config.toml
n_layer = 10
d_model = 768
n_head = 12
n_kv_head = 3
head_dim = 64
d_mlp = 3072
vocab_size = 16384
activation = "tanh_gelu"
norm = "layernorm"
norm_place = "pre"
norm_eps = 1e-06
positions = "learned"
qk_norm = false
attn_scale = 0.125
bias = "all"
tie_embeddings = true
parallel_block = false
init = "orth"
init_std_qkv = 0.0232
init_std_o = 0.0288
init_std_up = 0.0332
init_std_down = 0.0332
optimizer = "muon_hyperball"
lr = 0.00843
lr_mult_qkv = 0.5
beta1 = 0.95
lr_head = 0.00593
grad_clip = 2.0
warmup_steps = 200
schedule = "wsd"
decay_fraction = 1.0
decay_shape = "linear"
final_lr_fraction = 0.05
batch_tokens = 65536
seq_len = 1024
doc_mask = true
train_tokens = 596100000
steps = 9096
dataset = "wikipedia_en"
MLP neurons of a small language model. Each row is named by its layer, matrix (up: input weights; down: output weights) and neuron, and shows model dimensions 496-687. Each number is 128 + 24 x the weight over its row's rms, rounded and kept within 0 to 255. Numbers have three digits each.
After each neuron's rows, "fires on" lists the tokens most often at its 100 highest values on Wikipedia text that the model never trained on.

L2.up1741:079107174110147111138127134135096090113075184080127144144131147134117108142146114100108103145121109145139147100125157129176099131129172090096121134131138158158103136111130172134119137185131079133088119103133137113078157128105098089150120142121125093126134163109142089158126110129144111125126131159175161129147142116154128138124108136155141169138147100130110096144136120118100127128138104124124116132139117156168143143116093105166124132147136142134131132100176131115136131178110112158092107131153134118130122117170098174125095181123136111141130173056140125128133129115162135150
L2.down1741:132167146123107141079145137119127164106156082160140128166190118119153149126122111165118078141107126115113128169114136121147144162092144112121163114134151139154098137149103104107147104140154163095141131151118130129156117133072118148082114074122092139147115118120093150090112152130155099118151132117128129125110101158165128115170091108104078124098134114137154119099112139141112109104111102105118075162136111140108097165112127129137148142108093174116142107157129113141099148106131138122123117132131114115140134145123130130121147058151146133132136139142150121178149108169069125097
fires on: " of", " from", "′"

L2.up2138:124140151114146143156104087082100119169142142149109153144112156166086181165144164075105139136139089156152126157094129112133113132143131152152098027161132154162117140123150151152160135113109099110092113102128133108157099136134138127112124198142078119136103142161167142163148150164164147123151146122158099126121109150129116108104110157135122101098097141124145133171159124147114152115130155124103100099111096073106102153150089171105146061152146132135125153116088149136133153142104124127084126087139125160137140130148130152112166069137123132147073133174131128081120106106104157189
L2.down2138:115138147095109105122148127134157143066185121152111103135140116111185100133174106108086144136116134134111128112130167149115127114116148104132100117112107149110155128119114124107155125143159093113074135146079099140163132124106121127163131156126113112119102132148132121118114144138112138128115133136091143120149150131179098153123130149144097118103138129145148155196089108139121088113100085131133136136156112111161075118127115098139095162209158152124142132131153124114127105106121118143153148162148134141152162115120131094120107167146088141122139154107156103125152175174109147106
fires on: " and", "and", "–", "ab"

L2.up2066:133129134114117139121107123097144150128142124148142133085134142117103161127134133089093146123132138127110143107110142130177113090150130145108137150118143109145130153115139135140162114120108154128144133117163132102098153106167159119103092146133181118145091162118120090158130124158128097087110121115130155126162129168142107095188109104107108138160154141135149113129103160120147087129120138151123118123073124142112108168062125140124113118112120095120113090105118123119140126117088095124096121103148148133117123150174121140150142126110090135110152111112122134119136130168133162146
L2.down2066:151130104113121125137132116128134113137127135102144111138132111165083100083181165107121139111087093163115109116108131182118148141149114120123109106070131133135103105106186128126101149161144159139182106113164124122143095153122122081135110156112139112126061117082135129131104090115178122100165113122121140130125123148151097136188141122104135126150137109116132049148131104139114116101107140096120073092135131140124143106189089082109136153124118115159130114152092104074118140160108129098099140138112121111062108151082110105098146113111118115124122114120068150120134146127073155184
fires on: ":", " |"

L2.up1742:135116077103136146121161096095131145164120105106101126125211113129102136080149152175129162080108156135130112098132142099112143092126133176139133147092096087134099125102095111113120140172133105145147160154138145111117095103130141150167112160109105153094135110146125124113151142093134125116122120098106096165089105108079105163109124139151112148148156138137139123108141097125144124104147125070067098145116125124114139117154087111126126109151155135099141143141143161123155111127128143127121089140132126118148151139111135123136128125107094186179146130134110123115136099141175110112
L2.down1742:105104090125126111092140127132083062129137147148123134104122157142111097149095190137134138170107133118091108137153207110109154142120175181136126137155133172153131125134121122077144128095111117088184127167101105130130154114123122130105113131120128132103117085162123116089170141118123135116121103123126137151132118143096129116102113132165149122136136098101128113141113143125105142130083164090088118160125110101109150149146119134086095111154145129147148090122106109130164145101163178089110144081160158105106098129111145091128093156143105121155149093120125113125156101137141098092
fires on: "r", " Tr", " tr", " Gr", " Fr"

L2.up2222:140090161117121142144095095092148147114136118098135159130089080138116158111106180096117137134125124137173156126132176124137122119128118115111108140139136094095141149082126110126168136120119096146162115103143130143089123083127125140157107149128172112153087117153143095127118125130113112126143141169101163142139155107138138100134107118082117118149097128147134172137102075109134079139086083123120141101125104109136140121138132147138118144111132137111101083147110131196075152094104137103109133125176109142134150122138101119142149101103154112142125137112143162140138154116126197109
L2.down2222:085132086147097119148145081154129125114139115099169177103149114159106127105168152117122125143139067116153138184130060168127136140132110106104090127099126126115121116109144082127132119113087108081110114103144065125126107124145140108128134079121144097155142129164116070089143113150143087150146142146106149131151143117141124139117137103115164148140147149145148160096125170122148138102066119124110099124114135133127141113149126081122131145148080140153130114142158115092106106140121133168137144142132121155084116120116166147129120118113104112130154128137131141180109094094127093152
fires on: " |", " of"

L2.up1837:152111148137146113168095105130123127148101121133118152129140126101085116114116129110110140139112146156150122177102151144177137170072143120097131146159145135116153076120166133149158104155143141129144112117140135114136145154104129103123139077127125170164141104112126135131154175092135125101164133153091149158155106191118127128115152112120125150123139164113089103137161120141140100139100104128148153122111123176080137159091125151153124105120101113134070110128068146139119128144089066106117123126117125090119136120133110136112098120136131119151098132119106134148109110116137115165
L2.down1837:134140141146101136082149138143098115130115135128138131101133136104186127114133170163119085125134147111145167161145160101144160126101115151138138089141140137162137134185110177149139126144151134109068138153108114132100147106125153161136045060113157085137141130150095106101111149101070139140152154139165147137108134099121164129197127149142105098101138127115102155093125102140121129150148164132121112137117092148093122140106112105122128115141120155090115131109113139113112094170137113105123116137132142078127155078113134131157136149115079130104111121143105128147170116152117109156
fires on: " to", " the", " of", " '", "-J", "["

L2.up1907:077144167094139133122137099114120110153109118134127138200146124148108107134143116090155114079153140129092130143107153155137180102134103134124110157074119144111150138132164108150143137139131150120142158142122129133150114128131135126168166143158138140121111125144087101108173110136113134088101107115154111107085125109142090167162095142132137099169120147138137104119110126160142120165093147127122108146107158116139105102120120142162131134098138134070135135134118116129106178106121120116174155163133126132138143108142166091143086131145099119106127117081133117134134153113135121131
L2.down1907:120136116123114146111099125127092080117128130061167113132132106110107083108104123132129103114146162119129113110135084120153097124130132112129178122140129149145128123151100121165110124171099120134154150129140077121152115119121124128139123154122102104143146119127130133138150133157100147091103163110113122166137124091125106148125127120095118141127149101139144128126115135128100120191129107168098112106131107130102148185099135104143082074144106131103133139127140113184145121148130108129096082135119134122105158144192112100098104145158101133147145126127101168097160129115149135108
fires on: " is", " a", " was", " an", " that", " which"

L2.up2865:124129106142129095124135111116140166128134171126159146161095164133150165097104144074053107101163162122121123123141145156167187131125139096109124139110158152115107128171157093155153130119100130099172140096157133161144157102114115151112132132135117145153112120122149101108180126163104125122122117162113153120108147184095160111113095107134137147150112128123120138140136135106151135153103111141075165097121200107165148125111118179125122149133146152174124069166125132128146111124121152177140100096157116126124162139143150120128153146116119136158119141103110126135095119148110110107
L2.down2865:097119155141121111130139138141092150112133118117169135150121112151067146115086117065136093074135164171147148105131138171125115115116104114102097125131100104133114130138147095152131147175115176153166171074171112168153108127090109118127133144159123168129094073128141145145104102149139171120120115157154119167090145148143079122139130118168110091077132128145154106100115103114098122137108105144123107090138086153175191077120120150136120132162125133142135135108098084130140131107104160124146150128137114164085145184133126123144156122109115121142113129142106160112147126117073096103
fires on: " |", " (", " at", " (5", " p.m."

L2.up1498:159120143140107096117131124142166135101116130136170144060127146156155117108102147102114136141115148110102127139096138161147157121138137108139149114135086130113153142162159161140113146112126105118101144091118134105137171127102129164111103108159186114072098127153090136114093141123118114117131116152144126139127100163135086149134110127118136126122138092130126128123091117074132151128146132165074135115092129153120132113133154126163128122134179086126097152090122129128152088131143052125143109113105134183090174107163104103136154136131103126114099165098141151139121152148123110108
L2.down1498:111118127107179124129094151111093148157159096126123162112119141156168122117127117153108130127101093127120119123093109193124165143108126146112121159140134140099125089135145126147173149079155115078111126132092091126147125134099154116136131064161143144094146142084141137152125118174162122129159133135122134118128147109098094125146143138082135135108110120121173140126094117171093152130146092152075151110126113137094089119167150154125127161149107142134091127142151134087143139122153131114105139102135141124138119104129140097143173096147126156111146142114129105161158145139129122108
fires on: " |", " Votes", " /", " Apps", " ^{"

L2.up2782:130109121151134128110119120091148117145100123144148129132156105136161101124143122142149152119189142088108120098120128153147143107177105151132151135115126130069133115155178112117136176149128160141160148123109118146122124114106127111111115141131092167127129144102093100176186108106165136130126144092153127120112118128163147141155117147144165125145121146103114096112170095155159121139143117136117153144116155126143122148086119114111150136120138145073144127079119102139143147140149147112139117147129133070102148111150088164136096146125197145126120177125116115126155148181140147136
L2.down2782:115096104163173108099117132119155129117152086104165115149089151133113098111091147171085116120160171109119125113167109170111131114130036131129115120144169142126102064186136143146131118115127151096151144129129134135151120115103101144110167206137074119118117107100135133107112119114137177125177150129146137153146142141170161136132124103118145109109153109129128105102156166160128128151120114155125126128107112147142128139078098068135141148135125134085089143112126112155132151128124103135125145122121153135121133135124121122170102145127072115108131130139099137132127129095178150137
fires on: " is", " a", " was", "),", "\n", " an"

L2.up2593:124110128164127152177127115130093125139144194124117127129155149111122144127127141132176153113106114118164124128118134085134176123118123125104117118167128150143155079133163132102119115140121154142134098163161124185122147108105142178100104087175115121098146121135109145070110142122113133150129144098125114142098126129142114107150124159106120146142117077158165147105147140112140157105115107129107153111119108065140105133149120103162133070111149113092146162094152155144109176172104103092128164128078148099114135169121103081088149133121122124088128152172146108135169113135171120151
L2.down2593:145187078125132105132134138110152150131100093147124138116103095102160114093109135126083142156136131140163124097106148121167102167106096104144156101117132158113144172131119117127135136109140157117136093117070129124154149131120131070152107119127145128145135132120156127131160118148121133148158124124125124100154154122134130111171122108110117162118165166120089112160130083126084164126147147106157092100155143188116174101130138105181120146132124142164117100172159109148136132078115115162062102105143095131162158180119140127127136154094112131121157119131138117155123132151130116128
fires on: " and", " over", "NE"

L2.up1014:096114141132108100107098118081146103151094151087122127109151143178143132152135077124178155123152101130104102144131096123148102163142143103111114136107167142134130143129116097135175117104202187134130130122139145133117149106112115095107160141142132112164123102111129136173118131087129169112140099151108123151159125138130111115098094169136080153134078125126078135153124174140147176123098121088159120170143086138187138104138105129139112151123162139127127136124119097138142125145134126130155140133137121149078114119099123168110126158163165098125151131171125115091155116110123099118
L2.down1014:156140097146113097106126126156137106088166114113108112118130119173114078154095114161113089154133143163169104161130095180163108133136146126111123120135075113140134152110093101105142134154116140165153146087164138117107161133118130118144130082116107150144130110092114141127132152117152088132138111170157098137134137181133117117147073127078127113132146069138125078141090075071154137113083164099126122150116114120155146167131087120160120134175116131096115130116163103141124100096083114128110153110129156116154104160133143189121103136133135124101139121125140075156154130121166153097
fires on: " of", " to", " further", " such"

L2.up316:106102135131136154165096073145124113149131172117132141144110124117170141142152134114124107080089126161104162115112143096159103139131155099147112150119150080108134133116088102118147104126097118151132113129114145093122138149139153105121132132105132145087137121096126094111104091140164114122071102129138149090123121118102138144084117160097141131152161106148130129109118115136139126137132144111150123137146142165108159125114156098127164148111117101162131142153194134141153095121117105129129110129105134127141144076116141089156111141124131158109176112124139084096149163154124139114
L2.down316:082113134168129152149104089133179084089128110115124184166113093137130137118119086143157118160125112140109164116157131088135116101118080158115126107136135116117132155100106168109133158122117134127108119149095120141120151152095108142118176126124155137136143142171109136098132135143143145100108126161106175156110082123151135172122062108123116166115108161090114113127107143142123162097102082124133118137151156110142098126072119143100145091104074104144130114147125173125130107110167143114081138187137130147143114124124115111127150117098106088111154151157116133149095103165154135139
fires on: ";", ");", " |", " from", " ;", "spec"

L2.up142:135139121167150140133110134110078103155103136116095120111119160140128086148132188136098142110148089149138111095086139110094148119072172141123131167172165117143151138169129134107086108143114130141142145092146088148050088094150100172113076174134139131117141126113135138134184126138108138109106077113133103124121142140094096126164126125169110161187148142121138092151153142116094108114109144170118112162114123161179165151173128140086164092107143119115113104133162143119131125114135165163101148106165121100109122103107143092090130136109107164120147156123146090129165096169121162115
L2.down142:098105082135182123117139118111091140140132155067154136149160116127121131137152172143113165150157101129127132162109155133083149117111123128115121148132134140151131100177141154128112151141102086127148121125104104145113163142084148133127135099116132126137126111157161181151140133133130114111094123128174116141148140132112105106112107134122093169151183115105154065158163128097153122118101140163065091104101085122141137152140121138122167102118117141112103114118180123109133148132160165107108129147146109109110111102086176093164116139105117173138132091123132129115146102121119140082
fires on: "r", " Br", " Tr", " tr"

L2.up2081:106148138112151092118115098123133172124123176155125116120155081141088118150087126129140110126174127131110118159107134131153151140146147081141130106115113067133081082165142159132112143123137154134143145144117121170129165071164129133116093158111128142099125102118139149122150113144110122124091133142110102115094115115139156123111144105112107139112152174144135105131112114117137125086160143089119135116123192136145127166165106075107097131136129140142167141139161135159085151103160144117151149134183117164103153120118118112129106143144122134160137142114131114112121119173162117129
L2.down2081:131127120109121114120152138160094126152145127107142136169094104086120154094088098190115127143083116138087130133152102183148111153115125138146100116142097118095115087146142112147097128154126119169134110165142093129126100139103145140113120191152128113131162114132078122088170098120125089120114150121139122130106149108107131119127131121130124129102125147104164129102126094073149157114124150137152130119116116110160136116151141135128111120133128185116163139146129116183119122090122179119160173118100084114161170140166142114161112117141163109116126134137137163103121141151086141116
fires on: " |", ":", " 2012,", " –"

L2.up397:134115139164122115135164095091150131111142169114116109120136135116135095094113115139107090149109096122157129132105116127143123165154168166156158129116145145145117090103131107121164121131154091142170128133131158109134125120151151132132100167165094140137088157112128133173143082144135118090170101082139150141140114158119121093131106119167093169184097129159122125143097141139134090104108150110084147142107160134158131127083120140123111104145102145111165142135126147112111109177140146111133141127163146132144153143093148135114160148102125109108078098156124121130173138133131077112
L2.down397:183182136124091146193154095103133124148175158123126132160124112165105107182151192176128112098154130149125133142100087095184137110117126130071134133112112146155115122121113085153125134153113137107113094121135097123131098114152155123134175130151106159150150146092129158114165134111119147136128196135148082159104151124148099100090135122141166148121133145139083136106129144129145130144142152134135138120125088161136106093110099131186092132105136129118110126083157092123118110144140116121158133083147122133167140147101131120109078125134133122118145131080098094134103106158137121158
fires on: "an", "ody", "och", "ad", "ob"

L2.up1492:098150165132128130108103110110132144089065094120143137150162103093142107131140127109118095143145153081072112176137101132058157138138150122110129132108138112160102111157115149110124141128130111159151088155107123143109165091188166127135120107110116150137123134147150135111136163137123073140117099100118148100141118129124165110122098119086087119080076177139116104184124121103132111121152127107115126078136168145136164129138122138153139164176185124149114136145163149133117137076111124144156146148154141117146150118097146135167129134143140123128092120129102117098165147168114104122
L2.down1492:110139085138141185125126101143099134136154113085135123132136118132108156082122157146138115152133118138105152129116172120108093148142141139121136097117159127155119149110108129146127170118115126150180106126158118107112113094083122100168150110150112150091144132105155093151123112117124118157156093116164136154132129136141115144128099095122102103101142141141160122135137145152108144117137152106144138110130096164163133103103116083114141150154130147112132136098098104108183203094140182134143137140125093153148115103108127130099114087166117166130099159143138137101115150162074090162
fires on: " |", "4", "3"

L2.up2752:143120134150116137162134181118092143105105097127116133135120103122105135098107150151145163167091150126145148118111156128106110124106127137118114124137162103108148127142093099153071128151166115162112140150120125136127099166138126164163147110154122167148190131107093124106082126156111094135109162121094151131161096101157148135162152138135170110111149115114174154155143129146150120139075110124051114095099154123122121109084137145146159115089120117115124139101156173180109182114083153121136103135128132124108103122093118102133125143118138150148103134144102138113119146137112113092
L2.down2752:118109123127135136135138099171079100155142130135101116140100111100138125117089091146117146111131142142162112121124137128088134109091114125092112111142161113112131148147121108129064115118180096152133120100143138135095118138080121191114126133128104122130170122089089116110139111131101091082140202171120166126175111124131107109164095127144127144123119130119153149148126143145151142138124102132098110109173130126159137144123128129149103130102138185126133137143120094192129156129127114130143125133119098140099101132112100096157138089131128144143113143111135116127159119163109110116
fires on: " as", " including", " such", " like", "—"

L2.up2658:147114124132100148127123128127119135121129142116077157128107083150142151104116151099092115149093073097166112195156136155149112106129120128158111132140152125144164087127122104153129161106109146150112132134115161147088103115116152123158103126155087125163120114163119180142167175108110188163138124136161138169113133098103159122200170125116115123156119079108155114146161169078160135138082137118139143111125106138124127114135107158120131123102087101090130142065138154139098122121051147169150169129108150121109123177150114129099114126135103147123116129114140143123141104138123086148
L2.down2658:115097117094191081155097141130184121106092096083123131123110129173130076118145107147101135126136141143137120126104084120098079136142127107125128120121139131112090135149080092131140082101102147123081156145147133115117105113126152137144161114124135126140161145146116115107143143115112101114157164115167128122112112153144142141123140153095127099134133168114135129097142094146112109112100107159172156147141105167185160109128105117155059147112134168109126130109107117150130118119166121139137152145143122124139148128110150119155144149154158152065114128142164181138148135134098160101
fires on: " and", " of", " such"

L2.up2448:166137150093127067117109129126140163125159076130130132153078096120156151122134111103123145124138092131129121146126125129124148108108141108132161125156115099080152155095115127182139143087106117120123121075125157173132137178149098109124101183149179129109102120105140138117172103133111125131154083106066143152146149144114084159135123147124101101122133091127069127123125119125108088102140118137112119091134117148145166099118081138099109118139101147117115143132147117144122142156151121106134112103136142133096131147127122146133167119119162090100135128149144121126207139124123149156
L2.down2448:085118156090150142147095167091113164157123118167121126152153153115066149104142108127070144162109170062133148129098143132143122144147105136095119101112143116125111148100121103141144138135100131128154128119099148148153146103105144104100156081112082114129133128130127105144141182101103140147137141160118153104140090161144104097096099141136165100187106096095171149145166124092128160115098114121105123096148101113080107106098069156126124167148104098138137103173128139159121148106149153156115155117131123121142121095136143141114112141111105114108125127109107122113124090126101169136
fires on: " as", " of", "\n ", " for"

L2.up882:131123130113142168143133176151139059109100172151139115165139136140122132103124126106122120090112137117129112145122115139150133104061103158149122107130112147127133108128103152170150128123125120101124147141138140134128116112106132126126140108159147095140143128154181121146160157164166118102129129129085139133180159127139144111172146147160101160130097131108119091150153136159154140127121151120112116136126134147082134084177120132161125129116116120066101150136115119147141145106147128127081124155088113119119135137166184126123146118164089155132124128122108105119093142100114140116
L2.down882:124115138121157115153087097162123090157124141139135111128131078143141150154110146142107160118097112123181118097091098163100179098078148136109125141130157116121145069180096111140133137117128053137134087136124122112174126122125167132105148088131112114131153109152131133091122150119159156148098121122156113044136151160136121149107115148169116104109131138115126161092149147119094121113151132093110166120118136155141104140153111144163119127119142150121137120109122110179168053127168123083123148118138068115172110108113133145109143092103146112138118137161133155169148123123122125123
fires on: " and", ");", ";", ".", " ;"

L2.up1902:128171111099137101163150157139158103113097132082117108126122139145123140112115118095120107102104109150174129143157111124131166125165143179114108086149107142113143118109153099162142150128123162137141126148151125145141117146133148156108121108147162120114072099148125126102160143152121124146103124125152105138145147087105104091159150104192144132153142097139103145143135118137150146157127090129108122139147215101130130141112135135157130121109146082040134106113161143095121129127126128165105179110093127156101120113089184116151160126120099121116141123144158170170135142108123154118
L2.down1902:165166132154135166115127144103121124152120134098136140118122076157142121153093103147100112139120129147136124115107114125105103134095164161128115122088135172127113117131097115125118129103176084112152072119112118165108122118125196137125149157122147102134160094135100149076129145118132105157168146154137108112136120129100101136100117118101161154133145150115121141141133122119165107107088164136129071115140121187153143132112145121134145126108123118133136095107111095164132114101116101130105142123117119129134134121129120124161160110146123087129145128124168178111140096098119098100
fires on: " and", ";", ","

L2.up123:146154182167145130101142167135107157142119091117116156140132136152143094137139080158085130163119140164077104101101143106124134157153094112112160139111109142144170125138091137131103145111141144156094117114092156099139159107139121109053104172102121140077100153110140106147122122144128137151146150137118145139072102131167105106092101141113109088092096106123138126111141100107117117150127142101107143090118135140146119110113077105146087169151175135168137092073160094156118161109101137129150109120169155164142130102166135112171143106087091156128165138104093141145144070148172118152
L2.down123:148152153134148177097125118113154094137101132105106135126107136136100149103140118168134117164153152130115131166098133157083109132135170173117142139131113146109123145152087120147106152120094170159152100144165115140094144152143084146163126133153160110145171095067149089100107145131156109118113138147143097148061092103125105170120134101130111135106145119139164142073143139114111153108113115096105152125126084185118126145091104130141111127170140147125174133137160080127109120117133134144133122145090148083139170137131113117104153090138095158100143104126145131126115111098114146141
fires on: " |", " by"

L2.up1927:181132102117163156087142178100153128118114127148134086082113129167094127103148099066136112082151126166120126124123118081073148128147138078143116157145102112156111161119110113102136144138123092112070109133135107121128097118101128114148112115144141121109142158133120134135196159147141102182072161089071135134108137155138133144136142129094128127112136147148116113194106154133146115120094094164130138112129119148130097130162162166121119162099081123119125139113149139050151045123109147186132118117158081125132149121132111152099129123105151153071158107115107132177111060121093092142
L2.down1927:145112117124154091128128156147110166145161121158152095108141132128093115141126108080094113143117135139130089113131114087100114129101116120137081171137083145138126114094124091112137188151114142154126146083121111105134093175138075085145127106145110144139124130172122124163130137155163097092130123115071155154137165124126110088104111107142135127126133140156150092128105134123129112123138144119100135137153137123117141140097165173075148103082106074103104159136083184083103071142116111122189135122167122147133129121137098131113117098106140084099137109093143139127100072105120149139
fires on: "om", " Som", " Mat", " Mor", " rem", " each"

L2.up2863:156111109168142118091107109082125109151124147141121104130142102112172179107101147106152128143125187130123081177142186116165114115139114147166096164171172125129130157108110173160158118109114104172117115123173117104140114141073091125142167183161120128113172123137097101155155166107142133130081153092144121114095087116108128110209134111151126171096120147112135170141154151182137148130135171120105136097097116167086079124082161100132155136122103118100152088126112142148117141145127105074168104148150087083134185129135137147151094166113112113115154140149148121136159059083131108121
L2.down2863:133065135125172097117128147088147143136163134144124142140167127053133157165183106089142109117119140118146098152142113149109109153177109146101143149164145127132103147145115128105153112120110169182104106110116100151095124164114127134144135101125125144169130144095141151161182104116120093119124120142177102152115101139091157105143139109151176150151111130126143092135150113115133123151151137128102080163118151102140154117118114117131106127135135126157078123115125110109122125103128107197135117160155139098128128137098143159100131141114089109132140116110141178165107108177138124170
fires on: "ear", "ig", "est", "em", "arg"

L2.up2499:155149137131155106120130111086124119131120045100136152097104132160102133155105128128099149127096128120085136098089156136115134126133125117115138150112129093163103069096175094137147169125161148137154116116135106129169134105182156129154115135118124143149102084124128139091119191079110148159165115107131139134104148120144153111130090072139137078121121171104079146137139152137136099115109151158152111119096103118101141081140098119142109138147142136175128144135135153138134111125133147152160112131173122061126140163112073107093117165091143167180113090136120112133140109101065147084
L2.down2499:151142098121142139138122086133112176135114109118090182112127100138081158095129146115115152162114085146115116110158068121105157179122131105146092098109093121142113187146157130157141125156137165123131099103134139107147123134110132140116098064133103119124149157121126146114121098101152110130147112123107141117090113129067092137130076161139139127151151110161134142179116131172116139123095114136136122154123120125127124103134124133121121131121116104150135173136149151128140134118169128103159092116118123134140128147095154163123116092124164104084146189089102150122145106106097119123
fires on: " a", ",", "e,", " an", " of"

L2.up2424:149085159108123124080136104142120150134109111143109155179099104160140140138147115118164138140142147163102149124135120100159162113091134121130122110132122122098113157114125138135153124100089140113139154153095163148068130116108090138140118123128168090105166088152148137111105100132134119105102109110159114132127129131141101132131133135154146110142094127129141116160131145134158130112146150093118114135094090099116083139160116105103099148127136087140081150101086111176119143150124159103132121095143125116168174150118124116145118135113149108148127094120147113139128110099125160141
L2.down2424:100129124124153131155064122153149137117135098125130114115132163157106130115146113109099128150080136107182127123147128173134150132104070125100156136117144121186109122099140132129118170111140129153138107142142163114151124135128127143166157093149136147135118161160150138147145132154168087130191156109149141132125117137122143155172100138143129144150127149107153136147106146125187127133127120114067111138108139133142155129109120131114184126128155128131122131133153157139099134082151103066126113187094118145112148088128157093100120163120112120130165127115124134152075132126121143131
fires on: " the", " that", " The", " |", " either", " over"

L2.up748:117122137128117137039105105098107213096120138139123094153085125079147157177158144123154132163136151132121103112134154135175116133118130088123093142119182110156124140157148138161156125095130122089181126055141180134101135127095164136091120149148129135178158103161133122149106093147142123148143138148137168170156154151107120120131157106127133159104126132123104170122117123112188140126104134142128134086109135125112165114153111170131155127147171140120149129135144172116121173111148152115144121099153099154093113118110118110149095179134154107144133136123112141078109129111140151147
L2.down748:110156137132163140117146145119166100118092125129095129143144126120105086120112121131125081121115077118107158114114138141127134141133105156138115124119143136138125146133109105100132113164155108169083133088139053108114117151137150122105135114135129171140127132111126102146156156125127107129086127097143125187099154124142176170187135144201112099162107175129115101090135100136142127131136144099153119120127133175138123169124145118142123149098136106104148104125138133120119100116155098122129146141129072103120114110106181141145116163114121126136167105145115168097120140166115122167
fires on: " |", " that", ":", " back", " by"

L2.up292:137143094113127154121105144088129090104070134121151122112132192121158129131134120113154147120118128110073139146117072173106142101168137126162076155123114123118109130139154100138118120126171143119111096145108089130150184083129149154156128125096153118128153119140123109130085152134147122118144088140188143094160139136134107136118093149075144176183134150079119159129081144134141116136130125168142119158138121155106147154151119113108101110174127095138134110085102119135107147125102110118125114148159149101132109106146117154194102131167118165116132128097083097122113162133119107127
L2.down292:142099104140152123129135143105167122110169114149084115123114142128161124123118156151123095163104124145142124139127143149091111134130148145110127171134105090138131168186093083153117110113151136093175166139157149120152169103096099110134105099103118124115082103098098131093103128126158152115187166130125145114165131160152117093149100117146117168148122100087184143133082080121120122159126162132134109135128091158165140150128096100104137142124125145065108115124093128136119127112106128138120100148112115127104108101114131180114101082132067126145165132100117146126131156152150136147
fires on: " of", " in", " ="

L2.up2105:134107130134123046116137111142139175121099118139123128118141118130139156094141140121114089113165096113132091136083147173136184129121113129145105173117156088137096086156128110134108125165157150146136085166124134145107182107125152144155170117107169170121148144096098078179087104128100122149099147139142161110090145124138141135119095108103127122116182157166110143115119140085148114121151171140119156173181146177146144099149134114120123103100160129153145131125152152151151144148156109153147113154138134175148082124161097099187141134084150131134111125145123132121136125164070143148
L2.down2105:117100066137146114111126087187128167127111147161151118148088122121112129099124124141150131150093139104144112113107147129113136118152092141119110149114145134130107132133163135129095146088104179163129089130120141152057114154127154157162084086173133101126114117128113065145144102112137127169135108155106179136090135092124104177151084120132122124093182126141133135127089137115133147149134112136131145131128106144158136129133119143129116162137081155152115134129118095104123129141155147125216171148136127155105112082162116095159114129149137119107076147124094147110115151182100074153
fires on: " |"

L2.up2470:117114108127161123134159160091123170155152159068094142148129142158168127155145098111122133161105185108097120149138103133116115162142152135154165124076108113147145142155104110125118156172121097096164115140144090133139148116107140142126133135127110150128103127151153095104140142129149149159132135136086146115144140148114098130169173114104107129166137114094128121142110102093164130164137126154130111147105139144155163138110100071117124164136116117063116115119098117121118141115119118129067089147110155133118129184153175108147136106149125112131132095157132134194177108091131107160
L2.down2470:094125075199104166154116135116136135148116071094140153135160135093152138121128132125136119166110145157160108135118134122147094181144198124100134133187122167096105139130159126129116114133161091086156153124104146139105182117112131094127147098117065144089105141152125154109138093092115140137135113131154165142103132152121144128165105165136159123154128100141084159156119121136121115110096096150124135111139056167136139171155085115106143117142162171102138162117144129109137159098139101158113145089161133137132131142132106117154133101105093090157160143110145102153120136145127142148
fires on: "\"", "'", " known", "”", " League"

L2.up2233:181183175157156150169123159124102144171107135141164154100069130153128101157143107094127136107103167140144127100163129146135161112158123151115145146054104165157147099179131101131093167139122112119151135096079131054158135142153126130096102128125115115158151149135120094149131116109122128095127099149124110112084114163110132126129129105078131118148188116097089116187116105126122139098110096148098123121152096091106129116160116153140090132133120124141079103130136122160154129118148082146129130130102104148148141158157136113132091124107132077113110075122184119174132129110161123134
L2.down2233:162107140131121127130088149171110118115127095139114158132153106136133152121125137114128107162105179169124116075136078097133155109078123107131098137111124134114113119150093155139141112160145115100119156131114169155182119133098115160145108121165101157115115146138123101140141125153129140119135107146134125119124151116128145105123172125099101125133127120127128110126138121086130137093111110161120126121103186044121154093107128066102125137129107119132114155122136103150149152138154113121136147115100121166160101103126131101138151151172144128096116132132135152178127115128127095157
fires on: " |", " /"